Weights of a small GPT-style language model, trained from scratch on English Wikipedia.
Size: 10 layers, width 768, 12 heads of 64, MLP 3072 GELU, 96.7M parameters.
Architecture: LayerNorm before each block, no biases in attention or MLP, attention and MLP in parallel.
Training: a variant of Muon for these matrices, 768M tokens, 11713 steps.
MLP neurons of a small language model. Each row is named by its layer, matrix (up: input weights; down: output weights) and neuron, and shows model dimensions 256-447. Each number is 128 + 24 x the weight over its row's rms, rounded and kept within 0 to 255. Numbers have three digits each.
After each neuron's rows is what it responds to, as a language model described it from the Wikipedia text at the highest values.

L3.up2804:117118142117111089153107125145122095114134101159115148113147147134113163123164150140103122113117138151129156080124123107162132127098100107089142139119098135125139146106104132087134079116147120128155140100121115158169094111094170138099144153112142103117159126190148152173158107081125120192111093144097113082159147136144127141113109119109119120150141192122087126136106158155103156105118126156145120087125157125129151179134105081110113164148118092104133123157138131116144138168109165149121083165088160107117098178099127108132136114151124132105107116132104099103149125095118123120
L3.down2804:162132115097156132116177121141164136125112128094147140088125110134118119150110105111126163159086122096124133172137120152123115158175095088117104149125150100091116101167132171151127128092091101074135145164131136089157168118122103136096097058164136136114099165160125115133113160125134067137111145115122138106109108169102147105138063141079135146102089094123159152131106155109145132115078162116134149122198121080132080143165118122116186112156146106163115089119161109139109114155153166127079110169152094142111148129115080139120150157155128066111151122102123104136097117096130146116
Function words right after a noun phrase that start a modifying clause or phrase, such as that, on, into, to, or a subject pronoun after a comma.

L7.up1237:142117118136112121094112125144141105141115139143119114114114123118146133141145132122097135047126159108100138151113134118101157098132116136080139153093101091097097125102132158108104109141167128134117136120117097123122146145144098117134136133094146158070138125150081137105143079133153127084124164125163128135127109137095109119090167093134129118124106181120130142123154153139135143155151164150108111125122174080120151109109126086175098122152106152114142123127133150080090136143122144169171092096149094134160122186104162116121120139148109129105148103081127109133157161110154109124
L7.down1237:142114153139117143139138138140121107118132122101130152090103162149144098123140127118190141129165121096112124110153161168160139134069137113179101131126141130119133114154179141080131165126111146147108112117111149127107158128081163114150127095166146144154106132095144138111105148082074124150147097114102086184156163115132129154143126114142130133123130122159145110148119137158126129105111172092142118048118126163107145096129157126127116144110165115119129151097076192123154130076094118152143083131138134154105103111159113156104135122137130112123111108126123118118126117130162150138
Connectives and method or manner nouns mid-sentence that lead into an explanatory clause, such as so, which, where, when, manner, way, reason, in order, and diagn(osing).

L7.up2171:100147124136139099118127148127091135119154137130135157104115119138162136173167097130105104174110113112116198114110128092077107105077093145136130096121145147156151137157134155113106106117110127137132123078141132148109112100118143080144113127085141115107094105130150172155107088162133117117128124110141131147106132143079099130126136086147093101106151138119133155158135135131104154133138124102146117128114136097156127124144161106162119164110082132116124161114177135118104120140114182135101152147102122159151089141117127141137150188121153145145117135126103165121117163114125109156
L7.down2171:100114087131141138155138156111093097113145153138113120167144124107136106127113142139167131111136105110114154144124164144135144145132094150116142157145128106116171143110107112148091125118089101103129114110160089153096123151203177106095154109134144123163114119101114139141114142166183103113143086105136122101130123111157099158120137118170154125104145094136083086134151152133139083122150159127149078121142082124087111116122160110137148152132139086152135122108122119150123096133118203110124130114143124143154135130127105098127101124118130165155142162154158115157120096123146134094
The article a (occasionally A) opening a noun phrase after a verb or preposition, e.g. "got a rarity", "with a timber grille"; also stray single letters or leading digits.

L4.up2356:108118098132122120123144151167145178101131137124137141124104110128088136190178151109101121104079099137128128081129096163114155132097154119132125063115131126143125107136129121116151078117116108158121134064086107091100087145160134091095093148106131102103129095137154106130081141141095125132171177113170143138119104071131099144149140096161133147130158166133132119106100101121133131110150127154111099150125131114141105136094116114135117141118130120139117108109101161155150129127118122146140163135103142154132127075117080096111125152149149127141096115147101148129101136101142084154
L4.down2356:094167138138117137141129135147159111121140178091137124117117160125148128102104121117133160165119129128138131101130134140146128083086133099155107134146114081119109122188132117158160106129153152138151149129119116145057110108181120122146125131116132195126114145130175143105152168158101141155127188098087098110118116121102174116157108114156136145146157125134141156184111147157135112134117142109126125125147109113151186092158145138130094145111093113124143079134178156128103132120079072126117168112131174120161164084128160150121128137126175106136117138112136141140156148158112107125
The word completing a two-word label in table rows, headings, or infoboxes, such as Average rainfall, Early life, Javelin throw.

L3.up2653:147168103127151140081141099063170117141118143122125127088139103093179127130126122117127126130115090149058116157151092115136137093134131123100157169097158097103181110104132135112103142111133106144127133123143149181114151114118116120127094120144123159110151133194142133131102138137098135159109134147128149152106113118122137116115089148120141147117153127133087108151104163148124171139125105110119097112115105118091149170093110121102092120172111117086152106159150125153162161118136110139142104071085144133079105122135188103149124127164142124125111166145127093143176145140125130128
L3.down2653:165134115119143147193135102176111105175140132113188095136164139161088164151170116128113132113109135165131145111102086115121079120102130117129117107122138114129105146106112120109137169162146125130141137123119155123152134133097090139085147112156135135135114061163125139092091155139059125110098129147134124135113156092093123165158091116152111111101118156127101124108100111102151141122155110151124106142107112083128109103166165170107106137132152127116113120136145110152164148138113115136097117130135121179126126130163125077105125140155155141134151096173118166129156087123116116151
Opening word piece of a verb split into pieces after to, could, will not or a comma (sw-ear, kidn-ap, cro-pped, inv-ite), and weaker on determiners a, some, no opening a phrase.

L4.up1220:166134110140132125144162116118117139154134125133124142156174162130112078124152149148125119117098114156174158101129129114185121088108139141153138129139120122143115129138091148115115097124128087119119102146182123116146130155159110135178125122168105126101098095172113098131111110104118101123159092137092076126143091142107138107135135163097125158124129122126109145080131094140134082123144082162155094112149127132093125055137103142163133118164162136117154160113129123049121137165123127118152144107177126137119134155162141117116130180126105141150146106098123127125121103135125155153
L4.down1220:147106135156107074145126117155157114123137103073139146119119153125152101155161137115167105138140134148117149162143102124146112170117085152169117135125143182112143121149160100132148137098132152137122126165155170152137137131134115161149140129109120110165099133156118092117140145117140110132141161135119127090112131095128127211158150107168131158149121128138145130118115136126121158087155159101155111149152127093121175114126140132123135111130103140125150103155124133172131143162148172139099101111136078127105132151116150138129150062144102144127139121140169129143120108145144150089
Final tokens that complete multi-token proper names, acronyms and model codes, such as the G in AIG, the V in WebDAV, or Records in RCA Records.

L7.up1376:103128123112096126130128107150110102121195165098182156106125135137162113130164138112154141134133125116121147103120173097158106107105104108130103154115149114131126127093150103149111138121146152115106172093101107116144130152147083111112134139112145145148150111134108116171159120069151131153166161138131097127143115158078134129104121071142132174141128102104147110104161123151111116166153102170135104183165127097123102126124133102117141130107137145157151081129129162103104108179134101120148143123091160105157127133160140138156126150149148106129137155146116121100086112130132120112
L7.down1376:157131192155144116128131152098109131104154113112133142105146136167080097115140099117100131111148125095165133121102117130178121120163118146136132124143141116126150139110165096146089143120167132117116143152137113112149120120088101125137091113083149092140117081155095112150153165139139096137185137124079117082100139087146121154103137180130113119149120109109105123122083106142072119101120153064112090123135133071130178134147113151116128080142113105135121116088178111134145143177109153162111129124078134136104121138124112128109092093119097147149099153141142128128113131093109154154
Word-piece tokens in the middle of all-caps acronyms, codes and uppercase names, such as S-IR-IS, M-GM, TVX-Q, often in parenthesized abbreviations.

L4.up2832:156164132068122160132154128145156131154078130141138146157110134153130150136103115113167053127137166110099142139093137138136143120156175128157133136152133112136156154136130109107138155126144146162139143125130156123130116183111143141137073111141140105150103115135193157154138131119110162119085100118127130110151173064160126122103101113121155078138165094152103101094112119118142172099117154161130136112134131115138097097109129150142130155130103126111122127109152141096111118147151140128090173124108155114127133130106117102130109115101146111173098137107129174150122113096143139137
L4.down2832:102132137147154159130127133089110119093123111122131138105106189190134170144105119131161140186204119116088111111153097148128093123134123082155170091155141111105151136154126153100117114130139101083150134162118130150146136148115149127118147146123130133146116099122143108115098131142166100134169148158105143118149149178111095126134130140142107112121125123126100103117138125099137132170132099165110111141091102175127166134132113178120145203160156178131117107167122090129154151156075095175134144118117128120094134134159135172108110152101147139129142130154121090106115139143155071132
Closing == or === marks of Wikipedia section headings (==History==, ==Taxonomy==); weaker on spaces before numbers, periods in abbreviations (Ph.D., p.), and closing brackets.

L3.up2844:153094133131106122128091119123138151129135125103140110136077074157143117083123103113106117069137137146128130137127071122179152099145123115112138153152110110156127114155150143125144158131131120144139143108137133116116149162170129116092106150103130145151158126128168120094070106105129173164147142089188114089150125126125106138090115129130113093145175111126116145099126123144145154112153147115096101122113096132148124112145121169147136141135114136131126139133160183117119169146141093107122113160141109128153127116115142139154138136130125104127126089115145127113140126138125119068
L3.down2844:121128119136179113162117127117104124090170094124063096101111182121115134180083134149112127130093130108117124134133161143077157114116127151137120107121101122157135103107150136104126165159095142156167134121154130092173185107120148128132112179079136122117058135126138150120117143138125104143127114164151176147113141113105113116113137113104123104104134184171107171107166169115143123093111112096115104110094158096106117128130142133142125124117141109141147134141143103132152089174098107120115113122080096142082120157125152115125111138126104112147120140078106152131113107103147106132
Tokens inside structured Wikipedia data (election, chart, stats and award tables), mostly an opening parenthesis in a row label, e.g. French Albums (SNEP), Rank (2016), Informal votes.

L7.up348:115093150135115088122073168148172118129149164117136119156121087136104119130129130147120123152110129078137113137118126151165126127157145130132117107148063130146153078105105142110115147173141150119134110128130147122098128113130124146148152120136140121152144143132149125136115115122109105121109146066119107097165114164144146092160182128117118152130126124094106130123151117126095150105140154137115126149139147164165126125088144182117143075094078160116104122153095124098090133125151163146142129103133125125159099079103110138143145135126122107114104116116155102110128119133140174150
L7.down348:125191144141122142114135124100157136183111138117145112117127093142105110098108162135117091117131133120093101129119110108106165118129097161080155157129136129101109140174103106134107085131120129131120144083083110152102178107105116120077099134137171124087104148175114119107103133122082150144115151162140105130139090150124106130126164122130133106098168143131156150151115138118112109133093152093177129117127092123133146156128174098149158158128128131175162165106137125107145133116141143103130148140110171139144086115128116108106106090127090106119142027136115108130156102120137144092
Mostly the noun right after "the" that names an event, work or point in time, like "the review", "the following", "the beginning"; also table line breaks and year digits.

L3.up1802:141162182140124137135098163140130131138111146140100107095093129168054113144140150104088137082129105144124108147138105141130162106150098108123120117087145099144102123093071108093157152077139132140115136095137112125145131166123119122136152131100120119115104112121133108133153112121094158140120137121150105120157145093130174126118155123148138119099106130129102110143122139134115174091112169154072146128111084094155131173163165120114130149137096135161145109118153135144147142119106102135129128104101152148131083093145112122115121168171098076143103130125140122125132123122122115127
L3.down1802:124114107125120119108112121101142109145098144149099158121101121084124166159143134093165083169120097102116095118168110087097162116122121128121150098135144140128128112157125139163142119122139091101114124111087179119140085132136115183126108152145112115108126138146112154109108140117112097127122092139112095142157128119121136115175119135117107122126125149163132142160105126125115142104177135130145121102128130148113139140112103127135130137101118138107133135140126088140112108112099124118132179116151131116126137116110099147148144135082119106129095175121091135180165140098117130115
Nouns or words that complete or follow an introductory adverbial phrase at a sentence start, e.g. In this context, In the event, In 1986,.

L4.up2125:153166142124102126138120163113095137121123148142123130137152173110138171140116124109096175134071119111103121146147153152094134119109091166131135157111097137117137120124152111115129116140122185181179120105094145148133103148126100105146110133139087102161156148119143152136105087131103130158098146137088082101123075160170149127150116101132142127165121189121126115166161147134138125100082136104123139157133125121119108191159122131112105068124103139150113120134141117105147120118137116128157113110092119174150138117124145165107141138151161147110104174126117100141139134091151174125
L4.down2125:144140134143097132127110155135123135100144138096149073160121122129143135144110109118170163118155094126077148129068145149126131112156158113134180117128147137139134096158132141130132125132150142126137141109139109143132078146116141114155110097126118089098141117052095144152115157120150118106103117140105137128134132116119133104105131118132119137115165106136140116127134137104145123140161151153121152126182138092111101167163054122132132123117123125127134140090128079111140109136138126107127129135178119149162132119102105158115150125160116127116120130114114132119151113124097076155
Prepositions tying a head noun or verb to its object, mostly of, to, from after words like part, member, access, departure (part of, access to), occasionally a verb ending.

L7.up1147:199154122126129151110140103135137085182128122105139151119107135085168108161146122127147127102124157131176142122094094134117117111123148148112127101148154158115132132159131180117142110091166163115139110116121076119140137114108110112114163148108138134114164164103147165096166103131116133099127160142117128152168124112133090115098139170094104137150109121163147115121133103150153103098139146119124161088168129111132139077147126115103080121131104133117163134128124095142086136103114097125147116097083135094161093142115116082105117146158124135113154144128115122111130130119138081140
L7.down1147:157138142131122154129117124116147114155170135103110113116164130159118135097173114110149112136148092110095119121125085102134101132123111128130125127112097144090140133131168138141128133101134133094143127134118138091126125116128118092177142112130128139116169158015136103116119128108110144130077136107089097136095133133101096147100130162112137061162137146120150123105153132138125093146118135113141119084139103125139100033123131152148150101089103089154174135125128119142079108118113121105137158143173154161110146086124125112093145092171139140168150100094147086148162141131117131136
Last token of a sentence-opening adverbial or subordinate clause just before the main clause, usually its comma, as in "During the preseason," "However," or "In 2009".

L4.up1116:156074161112126165113090142095111117172111166106144126058131144111153100150145141086124126120175080145085109116089124116095160155151130116160145109102097080150156152106153149094083119132144124132124100142100151107153170120105158145142125109153114090093125131146113128112173127111132173140140162124104163102153105124149162119138121079130112130124156123130156148147171127124132131085135133151153102127077172172108162151109104138151112119133123137157169153175125135117141116151147054190112057156154156127157097157150102131085076124171143133146118089140142145132148146096128127118
L4.down1116:149151116137117128146168226126109125103153131107137141169129146091143104105156101116111130083111132126153092110114112152112166117116128136098125131102097080108132146140129148148090149140085114136114108134159081141115091120170107090124153093159122126098130144110149143106171119138124117144121140095130144175140111105146114139137137121138164108123138148147158091109153101101168111131131135123072084112099135112129122094159083140109146117120129121119144091132105152094118127111099158134107166108138109157143151097163113112153152083161145113141142127159128158170138148131158147172
Periods, or closing ")." and "\".", ending factual sentences, strongest after the lead sentence of biographies, e.g. "was an American tennis player."

L7.up2526:141110174135088169136154092138121107153114139140173161103096173095125116149192114126129122083105126112150098153112094133142103105135121136042133112120157163132102148112146114104145143145145143141117080119151116080094118132129120132106164121118118169119104105139135130162153148113137153104114163109115140084132103113113159097151134129124114125118087085106125129134111135093153108145161151137113115174152073129093140145105143126200189111144133142115156148122122125133122137129098159144109085124149118110130151090162110128114126162155137117159077115136133124074144081118109147138
L7.down2526:104119120159078152118142155114172133095142167144119165133128145105152147097117150130109143136095172134097107166177129080121104129143106127140113114175121163090086111110122113123139147133112148108149086118067112116130112145127121132103112165106167137157114159144144122140135176168133130069113182124099151067128132144144131141092120119093102135131126128118148150158142123137121140157168141168152213126160100136151105146113125137162175133137143120137112133121130122136115128144146155123067069146113129148157118140125109093128102123131151142072097138159171133110127113110147112159
Predictable words inside formulaic Wikipedia boilerplate, mostly table header cells (Date of birth, High assists, Apps) and census lines (Of all households, from some other race).

L4.up2083:156102068160100120083140145147135164124134112156129138104138148132160172115122079099136133101151106122134098128105109123089113111111091109098140108073130105086150097116130108133121116128121127141137105128126142125109108079124110114167102099137125110115104115119146098125192090071128141144148114143085113136116103143112137127162135106141111122098135104110106146155130143103122174152080147145125152083164116144125177132131122132120145152143135134125086152171148172111135161161173116137116151119140155146113101136150115108083183177154150115114157145115109136131118109127088146133
L4.down2083:136127101124158074151099166150122128134137152113101172114108148124124111139127128089128097080151119169107126135151107149149155117137144130121099121128186127155119169139132131121086137112164135120077177121128119148122200134174156156104180123127095159102123160156124140139145150122116100094126142109138130134133165149138145117097134133077188133139087165143114154165121093095136165109114124160117124131134103123137156173100133103115167118114119162149146122111148129134124135153133074109136103139104070136134147145137169131106162116132148121080107108180084099113121186079140132121
Pronouns and relatives that open a new clause right before its verb, e.g. "that we see", "what it described", "It then", ", which aims".

L3.up790:170151122108153154140132163096145154120045123155127122162075111135176132120124091135145131145145094142142093162155129118114165165140115098105154147147107101148164127106173118116108110110101117145130121100109127106163116112098126109115095124108135110126127103153116123097146130104126158136133124115123104086116191125138110123138094107160110124140163133087098174121149141134138099098103113113139154125117158101112137086121111103157111140110132118162139109163108158114129139119125124144180129140120106098169128114141178169140088134138104088147140143161154123140115153164122134157
L3.down790:166082151172121087141096103107121124144195107125147161121080174112145155101107112138153132122108117123091142158143120128132146101091157104107169098114119120135095048135143171165132152137072155113159102132133146128168118119155145112092114103122139132166097113155136120127127136142134096148154135130124132123125120143117167095104115131112169135098158149099148116110114106212122124098151083126100176162109077132123126129113134076115119147152131143150121155115132138114131121124156115106129110166172119113182125108093130129101120128158161163153149122094125126134172131129082175153
Closing == or === markers of Wikipedia section headings (Personal life==, See also==), and the dot before the domain ending in infobox website lines (umich.edu, smtown.com).

L7.up859:132165130148075148159103162098103106090124103114144112167117075133117100106122140100115180106146144115088131116155136139122149154106149154148168135119120136127128086158072120130133163121105137088128147162114140122153076133123149141139131147137116135102144104089126160114130105160132112106112094145109174113125113079137136088128117109147134172118142105158143110112142109100118120079156165143088128106136131141128127163152114121147093122093115120127144141123112175154086127136123118119151127097134135124169122160130170149137097175129120132111136094105152094114142163116160132139
L7.down859:101120144140190139066134151140098119105150120117124152113114150086161089127132163100138169151078148106153169140112156161083158124125109127120108095124079118093139146097113092133091079086122078116109100137108118148127080126158133108130117122128113161116126139119135157159157147132168140151114110159088163133159112126129128125082122132114146114103134142113124136146139154126149100084141101091159110107181156110143127115076139091120152103111096143165129079084151125142141106123105113094128095124147134118104089133134108109168143109119135096134138144070097103132119130125169115130
Function words in the middle of a noun phrase, mostly of after a head noun (number of, series of, signing of), and on, in, during, in expository prose.

L4.up2047:103155119136166148149133123162092112178145149142119089102127142111155129174107114124108142094106139130122090099163093140110133124140105143143140162125152091096155181154096127107140136080125120163147145142106147167145145117138137109115137097128117117158138159133141140093126120157107122108122152108165140131138156161118142103204109147098123143144111133141106161155118174141149139119112134149157116123096113134159165110094129138150124161139152099117145165110129090163148126112129127163102136120120140168123131163131165064125175157140150115114133145134090123149122111132125105100
L4.down2047:099146142156146152136099155132108103156123145145115098122144148084145112114182142129103103098167130137127144124153131112076133107142105154138134124150107088109126083180108143124140115101124131135120127154106163126172127158139129119110141136147143100135118165157108107128127163138146121173151082111148130180106134135119121167156074141143135100146153138127125087118128143115135103107114110135147154088125158148113114070095120128169111133169151132114133150110153101132136142150119127152111076096115146135121166078127120142085148122082154138142100131129086136112145114117145089113
Mostly the article a after a preposition or verb (of a car, to a covered walkway, in a district), plus capitalized St starting Saint/Street or names (St John's, Pine St, Stosur).

L4.up1475:143120111117127103100122111124090139129176113163125170099125125099109132092103136122147141150119107128142118179147165173078147115121096088130111075134097096084118155124171141104103157178142138108099128117141099132113112093140147148138093154138100101144166135143125123121130070146121152103137134132103162158178133102073157083108110132122093162126107130141097153157178062102139148136127114136117106083105110123151115091083186092136105117128168122139136127173135117119106110154104122089098124126119134177153156086149143154150169159114151101075137108124132163116129145122115166117
L4.down1475:103108155150147127111142174109103089144151167123134066115167131118137140159135123126162174138109163147113151164102102122162155158138112122110135121130078073115121077138118133099120116137137103155164119127140125114130124136157125126155114126176117107145122118142130140098117119107141157188092153130132142151115162147116125083132175149111103099122113120167130152178154165140122152152120128085101152182143118101115125098101147162112138167134142096150061147184103112131133118134109121121129162153157135110088122120160131090106125127150167142105142129087076114144095149097136149089
Early or middle fragments of long words split into several tokens, often right after a prefix or hyphen (undist-urb-ed, ir-red-ucible, multi-in-strumentalist), also name openings after headings (Gar-cia).

L3.up1375:129128144166121121134135132152134127120117158170140112152146132102139143111094128114135152125132109110112128143135113131102116106141122091091141118130086101128128108154101132140124144139142140098155155125154111191119128134139106099117115161162108124128098086135121104139140118122118106104125128169104155200150137142141134114139140097097120136142133121118099145111118124109149111126106132102146131119137108142140126151146127127116108110136138110147142139122120130100120151082116132116129092099099108118139138111115145092106132132158102134146081113125160116099126114104133135113
L3.down1375:114101119194141150133098173110099182137111148158116111093081129122141110119154113118118158150157160134155130081087141163146125141144107115157112130128140111149147145146134175121110147055124172109085138135144113160119136109134156120132155116122121130118127139103133112121131129117131122115132091122140088129088118126127131120112104177075156141142119123119128135156112112147120119112138135104129125094156121124155131131082124108098103116124143149162112144122107123128139101151105125103112108157109125103124140101129134151098137122128124103093121139175103164121142138135130125150
Prepositions completing fixed verb or noun phrases (absolved of, make use of, focused on, converted to), plus line-initial tokens like Ref, He, Genus in Wikipedia tables and lists.

L7.up2723:158108114137144096146107102146112133179148139165124159100125127128140169131134132166130158150153152153087110114119160142129150132153085156100124123130138126099091122113130118139154106198127128099146135142146131125118141102096107098131163113129111157130101134155091147116139171131165111119099131045146079145176142131143168122126125095145110175090157130145122128157129103108141090115127140114115151086127146125108149131135161144145130108181140132120112127131098113094126110151154068151101166137141144127122126168106130121092107143154145138124139105168103158094117131070078110107
L7.down2723:139132148103084108149109101170083140159104121123160129098126126154134106133138134166168118126142133132149150083105153145152108164095137139112144148123118142118112112172149096092112098134146093082131136097070186139107118101142137146118092140089126084118132124185137151134111110101142118141110099082160130111154107124145102139119121128143121088113130171105124148184155154106134151078115134150144108151115146107110117138102140155154175115173121125116159131140150166106129129126094128159130093146116104098154115115141101074134124122101109126141134124125128099141125100103114141126
Relative pronouns, "to", or subject pronouns right after a noun phrase, opening a clause whose verb follows, e.g. porticos that serve, meaning groups become.

L3.up1542:135091119124153119132125160126148139134139148153090148129136163133140134140118128134183082131114102077148134116145161122119124115124119142095152153098131121135153136140109122137139113149099133110098147091166119154159103093100097122113149165096124140149123101122136143107117150147109155108125127119118107143122133119138112154142163173127148126134117114107115134127116125146107099133131162123084112132117129136121150144168092113166106131123097079126144147153140146091123183099088125081081125122151109098147156134112148108149113130100097121075137142165148136108133123159154138143
L3.down1542:088118131151108115141157139129085179103107063094139168110137154123125129141163127092096164150123128145130142107104102106156121120157115139135141100135133134146149128146137110115140101112109132150168138123185138138159116167126178133120095092131138142123138144086136133156132146118136147114136104133149136097110146140088134118117168082119109169128101137096142156091137147072130147071138101129119128082116127141130131122125146136163139121180098134170177136187136122121144119167125163089144118123076141193138124124120157142115086089168105146143162138121110119146175119133053136134
Commas ending introductory phrases, as in However, and Unlike X, plus sentence-final periods and line breaks in encyclopedic prose.

L3.up1554:114115101123144124121123118127112169122136122173088110124131128105183134115137108132175139115139134138166134114084120159105188113088137155126105119108110109122150108153163136115158144094097113168151098126099125113113134111146123136158128173127142087153089131134125106148158146110125137147135115126130122165138129105104159078127109149121095132179096111125162130138164150118117172100140152133112114129165134114128144131142160115141121132131159146116156132092135122131100150123125135119125145119101111118136143125111104127120112123106154157134104101100181131145095164142129147110
L3.down1554:119139104142118141136135152139152137173125146122149121124127138123153129117178098112140115125150093085108141136140107087185148122128110120105153188145136157135114164132124150088111088147138126140147146146137108100142120105139122161134147118120118161129118118102118113172107103133121121150110108132139168119119150132180112124110143144121092144087084154121169109143147134131137088135160133097161119095139177152088110125096099115111136107095127157119136077123128105177123153114116118107142132120118163132081201111111131138133125122130166116102128122113143100116167153124129182099
Word pieces inside rare names and words, especially "ud" (Mudpuppies, Cudahy, salud), plus fragments like ric-oche-ted, Cros-so-ver, and scattered function words.

L4.up167:117138129118137131160092148125126134136149091135162165116116135137114088133131112147139172130138149100098137109116154172116127147105090133141153119131101128142181141159161080106133071168152108132080136069051154126112126118142091099105073159128155133155147102093152081130169093132103127177153135085133115163112109100151099126120120166154136091141157098136140124127147105114128159128134171135151092088100181130141100161077147109114143141115109125140189179121127122140162140094158096139097147110128163121129100133138124158103104127124124093121108154146077139151162126137083128175
L4.down167:133119148090150156126161131075118151147122142131154150148146132099098125129071160108131088137127099128116121176100128141125151131137121072108167139124086176137086101112123155126119136165165149114146141149191137126188163099113124136109181155078133129142111109110150104151134107110131147136128123135111127117094136123102142134158153148156108134151141139131137167178164115140117157124135133079138164160146098127174161133123119141120107101108150131088099143133120106082162123173117095150164121123151120128120111130147117094149134152094125100104110105134109117158113127134106152128
First noun or word-piece near the start of a sentence, paragraph or list item, often right after "The", e.g. place, way, event, Im(age).